python train.py --n_layer=18 --d_model=256 --n_head=2 --n_kv_head=2 --head_dim=64 --d_mlp=2048 --vocab_size=8192 --activation="tanh_gelu" --norm="layernorm" --norm_place="pre" --norm_eps=1e-06 --positions="learned" --qk_norm=true --attn_scale=0.125 --bias="all" --tie_embeddings=true --parallel_block=false --init="normal" --init_std_qkv=0.0272 --init_std_o=0.00454 --init_std_up=0.0272 --init_std_down=0.00454 --init_out_by_depth=true --optimizer="muon_variant" --lr=0.0192 --lr_mult_qkv=0.7 --beta1=0.93 --lr_head=0.0104 --grad_clip=2.0 --warmup_steps=20 --schedule="wsd" --decay_fraction=0.583 --decay_shape="linear" --final_lr_fraction=0.0 --batch_tokens=131072 --seq_len=1024 --doc_mask=true --train_tokens=1207000000 --steps=9209 --dataset="wikipedia_en"
MLP neurons of a small language model. Each row is named by its layer, matrix (down: output weights) and neuron, and shows model dimensions 32-223. Each number is 128 + 24 x the weight over its row's rms, rounded and kept within 0 to 255. Numbers have three digits each.
Before each neuron's rows, "fires before" lists the tokens most often just after its 100 highest values on Wikipedia text that the model never trained on.

fires before: " |", "0", "]", " Title"
L8.down8:129148164094106137154124147096120126115113137113157119102164142094114117125163121139134157115177137116148111110157137119127136126186145135153127113135167113091130140136123108124122151132126135149117123156116118141131162099157100116133144139145097122126155161106141092143095108113112136067112097106176112132124164176145106126157152161082102156114120139113143120139112149143098154136137129155152144112130127123102096123117147116114094134107071103086146119119100145134082128084150148121185119135097129166120127107133138131116067106124130093133151147112121105146110149107126138147

fires before: " to", " in", " on", " as", " by", "."
L6.down1376:143089123114098130123111124144139084136175135165134111076124116147112125094151154101161161116147152133128106134165125155103119161092111146119148113129147085168143117148138103090142133164112112143114124152119126107165115111134112128077127122115136131121162116129134153125104144153156131110137143131138161085107162155122123151192129144112111122126156114105140142105117118074147160113141134112167149092087150177146130132102113123134157162087105126105118119133128162125106138062124176068158140130136150139166145114146142130138098087140126127134086182138108092135116115126152116133

fires before: ".", "°", "-", "0", "5", "8"
L6.down463:085123158130110126156119107162163128125156163105107082120131126157108131106124119102132097128146116152115116109083128148138134135139105105103128175141142113108121099139135173099123126155145118148130148150094103101100164153102127170107154170081099158138128147136170159123144105130101132120111098119154154125138061147149100080097127116109132115132111109129109113103119113146152147143122112188134125143145093142143148157138135144106120125131107157159155147127091172206163091158159139095138089135133095140137129127166127115101125138123138139097116110168137187117122175138112100077

fires before: ".", ",", " and", " for", " to", ")"
L6.down601:118122173174181078143109141149129145170130125142129142098107127123113112145140125146169164081137094092141126157117150126134122108140122176131155156117121129133124113120143133099175173094126150127132090093102110132140104142152120103100130089151078144142144130134181087125118104114155158091160124120141148143153097070134131079154144147157135114143137135165160087135126119124111102132158104126097114158158112084104177133119126130070137138085153115095119154120098120114091143093112125082127152111159139141126096117171103133162106141098125156117119112120153163130164154109085148114

fires before: ",", ".", " (", ")", " |"
L6.down1631:121127136123134083131114101123150101148092140087131110116123131091137161157165096083103166093094120118107104144119129147120131124137127129138194065145121158156138084122151116105139101134139099114143159151157138136123121101106106118094091129121127126122102119125151088111146114147093137088140114098132140166174125121163172158137161167158102095091131128132095127152152081140142148155136106101160102168177114128115138143126097114163078154113148139091153138119122112074152117126138155143167155093085169159112096127113167118154099104162115130100114121128118149156096092114148096105

fires before: "===", "|", "==", "The", "="
L6.down1665:126150128108142114124088145146107141123075104132145156140146111133148121143127122151153147137112110119118135098112135097160146147145145170120098110162100153116133114146130152088089130098126140106139124116113140166109115111082161145104119183137114149096140128165128092064131142118142113136156130120111154104114117119146145126134170116127149101151082143112105112143136124189088153104114143132142140153121136154110112148164104113113137119160161147159147142123148165091121095122147123152135106060129116187109109076122134110081150153160170108158111108086125136107181137121139152106

fires before: "\n", "|", " |", " 0"
L8.down1048:146063083136106136155155095162125089137163153121124118120143129146128124148115173098171106128140151139098115130127124158140095145134109118111138099145124155087138148136082143111120153160157162118149099076102119122169143094099114123151103128041134108161131119120116108134098146091144121141127116103121122135149123069102124134117132120083143127162123115089137140116120126106089170085110132177122147112134137115120137113124158106099132097159074176094120087137108141135164134141187116163145159161145136151100130135133173152121133110156148117134138143131125105126149142139141101107

fires before: "\n", "-", "=="
L6.down744:136121126080135143181093135140123090131109127178094086126097088124136128119099180115141100119110109131190169083156150132138140149128066068132128146111144099096118142118147176108147113169090176167162148145109126124109130149135132099185087121135154134161167132076113110138160127115103132121120155135128132165110101138129115114130157136120114143092108092117114124092136129142139129143106131118152091141098106126096068110157087129129125146146099121118139111161115130200113096163149126103153108132114124189158094124093123128122150119137155133098118110126133139132167153111153135132

fires before: " |", "\n", "+", " 4"
L6.down1107:136152133095108127137100117126144097119131143106135116121105134101107118110129118120116137128134123093168156098134185129144109149116095105127123099138115131119160123102144087140146105097158109135123142115115072120131153115123150123141148121133129141131114173114152091134190155109101138171145174105164151133096114104158089120127093088122174076125122106128116097111113097157136120137120153135154104153129150126178104153137161135172097123115124120126143139144131142101105180154115105083119145137143105161146147143133151143131119136147136083117165149120093121131106145109075137128

fires before: "\n", ",", ".", " |"
L6.down162:146133190145155129133139158137126157171075116173130141083116139138137125123122084135161122170163078142142136156156106161143159127156121108100103120142140131162194096163148140102141133193153141165121109133094120145152150154185161107114154086115100109113130105126107118162132112121115152105120096116159108124140108094104112122085101142087117135123109131142106120101126128128140166106139133122109088099152106120137128134099118146113108171110119135145122101096112109158150131104178125107165161178114076090117141152146132136072158073143123114126115164140101128108119136090154130120

fires before: " |", "er", "==", "ear"
L6.down188:128132163118134164095162132132141117141131103112146143113125109113140136194131126109126156130077088121086138114096112131098171119137124144113122088138127115129097104144118122109162149098114144132088088093142155149107106099131115146100114114156088154125148172136138124131107110104143144106109075137136148125094134119149089167106161155104082142202126133106153088120148167119111098131082149163154149144207111138101149160144130142159126117135123101157162086113179135094093142135137133127156122099132131147109134082160113155142128109120103140109160137151096119115181100173143119137

fires before: " |", ","
L6.down2016:096168123133144143187111077158096151154112116110126091113101104152119139152096094121153148128117150161158128114156148111105122123154169113164131109139151137132167123175121141078154149121161106142144105084115154067118106132120143150125131119118129116142129108127150137177132089132125140123108131112158137182117169117095188088097149137109119133155127145143126102122130108104091116136111105174125129110114128084131136160163126185136168156160141144143125096128152121099134093117146137171103181148117123175075083144104123117145118133158140172122126132104113116137149122128125117107

fires before: " |", "-", " 0", "{"
L8.down1841:129166134107131156184138138115099142144129135128120105101109139067181125181115110136134107118141118147118128135099137114082112124159116083099145119144136098160153126093114121113144140084142187182125144122094143165115090148159132083179127117111169098138096138155132154118134120126111135123096159111095127129126120123131139168107100148122120093170145124112162155121114137127088114173086109121114158153139109117116130141101158152098159138157139127136108131119097139120173139116156130117096125128155139134132135092137155116098181126180174142124107128130148135105107103136152141153

fires before: "-", "',", "\n", "'", "|", " the"
L8.down1186:144133096119105129097106158159151110144123102111097123152132131144148111112101128117120129129152162122139106118089129138116123125157150084125092168112106091118076116116137146124121152149132135133143131140135156135134107122131115124124144106181079086140133183118133102116132109190122102140074131096150109135143154097160161144102078146173109135145110109158144178164116127141080123147134130148149112134165076132058121154129154114128130137112137150100151105151134082136133130124108106108148147158112116150129144179152147177124161125132134135105115149148156072109140135073123123172

fires before: " |", ".", ",", "–", "th", "00"
L6.down940:165174141109123146175170104122142107153101128167106122140142147145136129118150126120153137106107108122163145175135151137122100129138164107150097144133117142138149107109174117070061107111141144101112108102165138166163115124150148113119116051139085078116142155059088132130086123133132125138113134111144126121149111119145127154118133145174061168147095120155114130140134113127098132128125109145103124071113116098127109126129107110114152062104114137183130142154123137111130100149156116154137116141161104135149158126123119121160177133137111094148117092143129143117132128167126141156

fires before: "\n", " |"
L6.down90:139133096137113144110105148102119192155131174135139110157110094115113105136107155165114117140145164136124121139131142142143113152164103105131139125133150109139114109133135168159162102169109066077168132106110107128109165124139152145174060149106126130106143149148115109141096053119119134148108181146145126119125101180131140147121080135119163090130127121119045105107114131099094140138158114129157138115161098118140129131125134140112090136143142108132168133137129161132092126142096132110071094126127131123116116159142151123104137147072156136104123094141104145134124164164148121134

fires before: "\n"
L6.down892:127105126120161142106156122132120119094097156136149124095148193107110149154125085124117161103132069137170148119137111122115095127130130189096128147121138099173129143141104111134117125113102121160112125118131151122145135140142189117136178129098120136125160112093117144100128104093123159121151137106097105153091172121107145140168188121116135115109102135133119153110120147116128134105155121120187094125131115134142129177116133128081125139101101160145127152149121135134166126104102140149140202118122094127127139141151072102129165176105136123124077110087123132127145119118094138135

fires before: "\n"
L6.down716:126157134098158132129134129110170072106110131132153107127092151115131153118114121116159128144090146139127086122121114130160128152086117154116139136102132131115126163144128163123164128128162125142117129117150117112140138161149162201114129102125104161149140155123108124134104072129078133110097139141118144131139082117121105131147161123100140097113140149133132123110104084114111114076150125164163130109137133128126153159167140112133107107103146154132088122114143155149139114139158164103143081136166134168141164162145147072129114142128151085082138086089165112164099123133124128125

fires before: ".", ",", " and"
L6.down573:154096136105150149130143104108166102148151140121184131111107085117112135127124092135128136138144105132148095148125104100102142148138118116109166086159109134125166098115152095118137149109152108146121107125102124133131121203151136126132129142170089170140129138167136122089154103167145111107152126134135133104101101146117119158174117124134126110160130137117176115125127117157142108133112117119104119152126077128089136124082097118093176118124107143132102141140098100137109153116164098112169107150100116123116134125106149133139124134147140095137125163125137146123168079131127132167

fires before: "\n", "|"
L6.down250:099151135171145119126128110126130097103113072100147146148134143129127152124101143140094118125117082117128081171151110160118134088140153124150094139104119144186163094110137138150145109096145080116135130110163171143082175131141147137117129108140104097110158159192101087132133116146101089135162101140121142176148125107136140109154139140112140114089162105134132131147130153172093100101089159166135134072102101128115098171138102123103120081133145098122170141136144086125143088121088130126077138077160131146137139133161114165119142134123127151117141120135145139175129129096128110138

fires before: "==", "===", "The", "D"
L6.down1080:127119097135174122141112130135110116119118153113143167148129159134136150109150135137165134108116109129141131132143107129144104125110178156128144115111131147116120112089169108117138123111157137156090084116151087114113106150162092113103141089134104171093150103176133138088127109119154128120084147137129160128177075149176092129091121129169145118111098132107133121128100180125122193143126142100166084133100107137129110151139150114108133155107156105162187151112118118092158136103183140112146098112124126159088103094092129081135147140154176157154101137105130092164113130141100085116

fires before: " |", ".", ";"
L6.down1860:132163175127138128173157126103163134161111095171095136167127100134118193101104145125144134107146117112128138103150121096120135116120107137090159122119173112119121138167142147176111080137113101156115150134170130131130101128091121089095106153153164152175122139113137106125128146134113151129108142187129129136133166096140104116141086121166124118119096109165087106082098141129136148120148115117157097123105135132145140125091118114148160141131168104148122106068116139124134124171101116139173164141172114140161143092138164158104129120108145112133109162109142114098136096146127117115

fires before: " |", " as", "%", " million"
L6.down1637:104105133129111152092111120105135161144118092150111125082113119107088160125099134115099091158121078120144073099116146124150151173125086103114111153130078115146102120106115149059105132119167164167163141136137134101146145147120135180145131183131160129122111119116138125108121167159105116116123122164110087085159102155154145117131123139133059138116114121143094146153106124117093142137123120133179077089119114148136126117122124131127120136138118125180112160119139155150148177108129124155124104130144141132172144123137082122103113120136130085129158151118140132108162136108130165110

fires before: " |", "%"
L6.down2012:106145101112112095103141151114133143146137148141124161122194110139105130122162176175091105140119183112116133122125142078152103145128098112152116134180125113129116140159121120099124169127169145135119142123108139174140112141127105141168091167127110109096158168131115131122135122109102123172160111132158100110162125108115133134120112141168103113155118112135111100114126088040112155082110155116113132128123156106141124127133084118141134113192120177148139127095156133100170119096188115093119100105119104167140112147166151136131118129151130132091173122149134110091151112132144134128

fires before: "\n", " |", " S", " "
L6.down56:116097107114099147109145136168149150087111135131123153123119188151142100126139128147159096142100141082134077135133145135149110144195112095128136110128121151132152126165115142147146149129106143136110084172145110119118148170144095125139143123136101181121172101125155113062122151117148105130095112091109123109168101115098143145133162117112196096146118131105103120166144108130167164091125118107109081115109177101106145137137140119112136173135165088120155145113118073113083160144123130108141142177129151112139099152145110107112101105115139094146115130085145152111138120130173116098

fires before: ":", "field", " by"
L8.down787:141095145094146153117118124166100098119131121113126210140159146119119126143128121145108104142138125075159141136148152135086104124138143134125160154157122113121148149157124164135139142126174116092115111146125136194139142191172103122138140114118129095115131117156116154127157119136155106135137110098153090100127117128107097101155144103143114094153147111138139148102189135109149157113090107154120124128091099104125135132168163144116140119100133123157152132059140119109083100109141149160094092103125105108083089139126146133115120068140158161167123150103105116059101144123133119091

fires before: " |", "|", "0", "+", "\n", " 1"
L6.down959:121111092071120078139128095137156140139118139139113163103123102114120124142121109158149119153115120069144137102103138132114132159074129083159175145145133139132195122133126105140149124082151138166098126136120134111165120149161129141105115147145114127116131119163136191130155148152147094129109166148138134094128094113113126132133137104129095148121103144120149114151114099161124168115117098133143106138128132165109122095146150115142125102170090167106148154144105137095139150150122136148149132099155102168122125119137119142099119112084174107102201109073153116144142167068100139121

fires before: "\n", " |"
L6.down560:090092151103143148166088114139114093156120131121158110103117052104113146086124135107129144184127131138140109121139109149132129123126144097149110101146110162108129126136135134101157159201120105084118159151136143134123130113156135103098136117110110133127115106171102150153159129142154156079158129155139145119161148122134179142082149117158105119150188145118138171158143135148079120113108146141137143087110135110072151125139131148139152132167110118100105079129108095105101098130085128115142116179142111120119129109123149107108104149113105095132107143108137125165132137101114117157

fires before: " |", ".", ":", "er", "–"
L6.down1434:124150136150082136148101099144110126084136099114120136124170144113169138112100094130097159095138084126098105152107116162136137119130139137148113094099106123145114068116092185122127126096103123123107169132135134144116131135129071125098163134146154128157149143135152152126127147169112119121110115124153151075145151100135136093099158139124122156153119120118146157152133153121160102196178151112108159139147129110141163129128131105126104152081136104124154069114128113145097172152077132117136129154150149129168148151112139108184145131115150106120134100084140142137125091104101130147

fires before: " 0", " |", " 1", "|", " 4", " 2"
L6.down1954:158087144124114113165147109124130124125135111129074165133117179105137123132116109151094152081170122122192117149105181107124156133082097112171138123118083132077162150138145131143158108119159152107148153149125123099119132102103158076099143142086151098134158111130144132167110146145144142128195130132126121112111106131151118121181175138081141142137147128168132133125109132139164149096130129124147081119095126091135135136144096132104101153153126102133147123123117109111108118142130152120194173121114116141122106119121161093162094104153101155146192143133113107110077140101123167106

fires before: "\n"
L6.down503:146095120155125160167089101122124117129145131116096161127160131139140140124166126154107118088086130109156132146117110135119170147111133117126140113150119129125108140156074108169113145168179143132114114145142131135158118121102133150103115132145116098141113131119122148117181065140066114104116141159140133125128132130154175094087102109132182099136078149143135124134136108115127096115154149150155122091087103169131132136102121141160190117095155153088115079136142124135158071161113138135107110117160171210090136095167106115126110115132131095122091090100101100131113115101145141154

fires before: "\n", "|"
L8.down1522:152121095073104080139119184131147122092120108171126157144121167095135120130135163156166128097118135147118118110135145171143117132101082111133129135109060154082178104193127135128105113150120126109158127122118142155150124104150115038068122120084115100139131140145142135151166161134109113094108139097131130138133147129131142099161119114117136131112140088136107146096091111140164118144132114126144127093081120140139121113117128126113108122091156093137145155148108139130089128117166144145135107157116141161146115156155119137162131156136125119115136082097139110166120149163160109137

fires before: "\n"
L6.down410:104153166122141140117120092163156120142083167163140136102104148135110092142137113207142101124130111149137164127119155170131134160114122082096134146115163176158155154127111149138132108143183126136140161161100158132137107180188131109164114113108100131112139141111120091099156096158105144157109086106106114139089109108086121082160105142091134147142146106129110143131113140112152118126154139129104138105152111142125142104121099088146118145117129125119117139111107097133117092131143164178102070097110108097110153142169132132150118124097141152161114155140103152152126115115091115130

fires before: " the", " a"
L8.down1575:092116129110136118141141124111108139131087181129145147163133107139127135160124114146113114112148088121091137149106119150133119134190145131120178061137144123140123120135137124120093131086101088118160136113131149109140115123106150144128144103111134082161135180139148125148154154139106146150104090181134120145174167177135119149131140128108128154142122113148120095163087090148089193145108114089122134139126140104101109074115085143128125150139120142122157117186150123096152137092125131082120119144119102108106124111121128153139111119146119174134150097125107109140158150135135084115

fires before: "\n", "C"
L6.down350:098139160124103112130124092117118148127098118108123082130133155133121132113157164094106124131113080131106139130092135101137146104129131136114144130115131122130113126126125160140125108114125185116109135093129132092095149141162075129139088130156123109150154114177147146084118112081110085154115141147117117166114172159101172120126093128102080154098079133107081107138123137144149139116197134146123130123131130115140107163120088128125148146168132142130163114099140121143131148159065131142133148176136159115169101089080099126121109169144119112128123111121140136141103118177127149171

fires before: "\n", " The", "The", "-"
L6.down1302:122148106100147151102116144132161163144179119138105153152174089120112139125098133122156129104122134139138115121145122121116103137089142123135131115109123120113123111076129115129098132147134124131114138145091137096196128145122143091092097119113151137144076145133056154126108144144117156127141083144117170131087138129171096125151140121133146130158116130148174173154084168161096143141128146090171142102149159106104153130098155131136137104090160116134135146135184110119125098123149128108156100091145123125091133121119130121134105097129142099097121095151183123165119086068140094137

fires before: " the", " a"
L8.down955:111161133140150160142126122125165132188118182137124130112151123111120144153064084130156118091136145126116129115109111120149129154125162107147115111098133118114141152152140105138168134184146159156180127134135134113153086103128112124142129122112141111147150149099146101088143103152154102144101100143129147143142130149078131100119136098108120158151120174088139152118097105124140126116133127118109118162137113124101105123101116082162160114088150163098152171104199130134182131123112133115143118162098127084132109135128091157075091131076139176143138131146163137110099084132120128146

fires before: " 0", " |", "0", "\n", " 10"
L8.down331:147080152140118156083134103112147136127097133162118138118155153122086128107147110115160138127134102103107096166170097139128085125124135152120130160135124115109136145153116146086090115116111175137110085150169130097107116099071149156157099137117104121121138087142141184112104107135136134127124159157121067101180134147117117133158092116116149129093121105119102134123143137083111117101131110104123090140177099104130086136157117150117124129140039148122125134169135130115108158144096145108108101114133120122114126157153135147120148119143160089111137143165124129085133112112089143140

fires before: "\n"
L8.down1193:136165141181118132158097116132150149139130150136111188117123165112149100154132141134097179118168150149108136128097094131159111156146100127142164147106117129113148107138125107154099161169170145127116102125131140110097151112140076129141129127118104087140167115099147093121101131182112081131136092141135111105109088132126120109160137082123152087169156163118129155109116129142111138115142088129160148130115091110127159143136122096140136126126109083123153088110164121130112129140108122121127127142171161109166093185117148147175114156100068147151115089158120093134093128137149140131

fires before: " |", ",", ".", " g"
L8.down1515:188154108115104136115129117093146083110095141172110140130155075106138113082130150158136135144124134134129128147181178118108167139170124076163090108095173120147167144128104086140131072105173155101134138143134118175137098134106109121090105171112113113110150168141100105129133176129127127121110134117163136084118157125134136131103138103128088100129159140111144117144171177167164100151103123130148110136119144119114138113122108113120109127090135148085137128140140134136117120140153106154108105140114114171135151091106167137150098132139132136124099111120144114124133119102131144135

fires before: ",", ".", " and"
L6.down453:073170074146132089176184103112127110126153147129111152128118139159138094183166172125164123146156125119147138126137124102176134084145091115092132115143134092134084129155123155134139132123146174097100144133088109129132144148154140090109149139138124112162124081142133083121133117133148122080111172128125167115143141102101147130147143180117112122076109104134146152096134163138163114107125129120102139130123100111115131114136170133125192145146146117110099156162127122165129110128146120129165115152139150140115126117146130130107122145104115140135143124100113156129110106147111122095

fires before: " |", "%", ")", " ("
L6.down1045:131129120111102108114132093124122134146106129125114118132130129158119127111061132133085170087119142107117156152104152134106142156124094111162130106084133107063165199097153142148174118105165170122141146153131118123109142138082098132147118112118122161138151142111136149103141159139101108144115143182162127129127112092129111110145118153145146123126133088093132157126133090167154143127095137136146120131130132144127167076157138149143105110127127120070130148108132106106159112140092135161134173080111105171146098154112124139148075139119085158134106127145158129195091156111117124119

fires before: " |", "==", " ==", " life"
L6.down508:096138130130115153134099153159118115128142109092113161154121144113111164149145126104120139140117136118151160148109091125142089122128103130112154119154159135156039098120103134132178100120116130162112153150142143117161101162130099129116081151126083117156152136088112108133151119130162132153141064124128140138118164183127176126163147144163164121126116143141109113139127113102134112116121133124167089122123130108085160110120117156121134123119145142078111151112116111083157136097121139105112140097107087154127114120120121112098139130146118142163146156122119144167177110131106122143

fires before: "|", "===", "==", "="
L8.down1192:129126103148132151144180138137142109157127163119116136134120099092148149177142103129154141106115090115107177118118109110130129157153166122112135091130119142156127108132142104134116104074126126127101142109093098155134094106139135108133086155087146151123165151164082100102109151132142125108150179111122128138124144173112113141114143063166139153125130127106114113147101095112111117176088132114108092175110165138074096120155152093097109092144103141155124120154104154107167140143121114117158144118108154123127140133111146134110089165178136140131168151090128095135186150104165112168

fires before: " |", ".", ",", "+", ":"
L6.down53:165133139179143135128169155097099137151182117161137089117102144147087112163124148078114124124131083141118084162133160113139176138160120083096119115135121120136139158118105164094117135115122144133117102151143111154116108184115139135106123163132094157097077106072136131140122126104110144139102122127098130106182102111127090141122109165137089171143133093139140119125116104166113125134130065169139121089130121129103134149076097127125111135105121121098123160130104081112114105169151141105110131101146131125116103191093116150117148143153099129106097140133107180134127143119096118109

fires before: " (", " 1", " 3", " 4", " 2", " 0"
L6.down1172:158107123129136132141188128120142145158087114157154175162105156102119126155132166145151156063117081110173154163117144149091192116114131150124175073095161148102085130175158117110152136097096130159101128123119102109118119136117117119072181128087162148104148097113120075163116135088128155130123124130113147127129113131165163107150120119105147153123128116140094150086103125148135157140112132133097136102111149091109113128133112137082124131120121116131115115113116118168136148103104112100172144177131100116131152124130125102142129141108140154140124107161121115105105099142110161130

fires before: " by", " in", " as", " to", " with", " into"
L8.down855:127145144132124118154086139160144147093167122137158127085142131117123138094116120151136100128153162060106086150172121149132118093176143121112145125157100127150180117106133126117148114124129175121119111133144137138108086145162101117118108183123129160135151123147131092145140131181128074146119106110148117107134117159079117151156131108153126113132117168085123136085121080100126133104112107152130195123123119126114160161137147153099122148092073133134112131125101147156128104137119154112102149099095104135104137117129138083106141076116113105136160120113140174088139108112100094136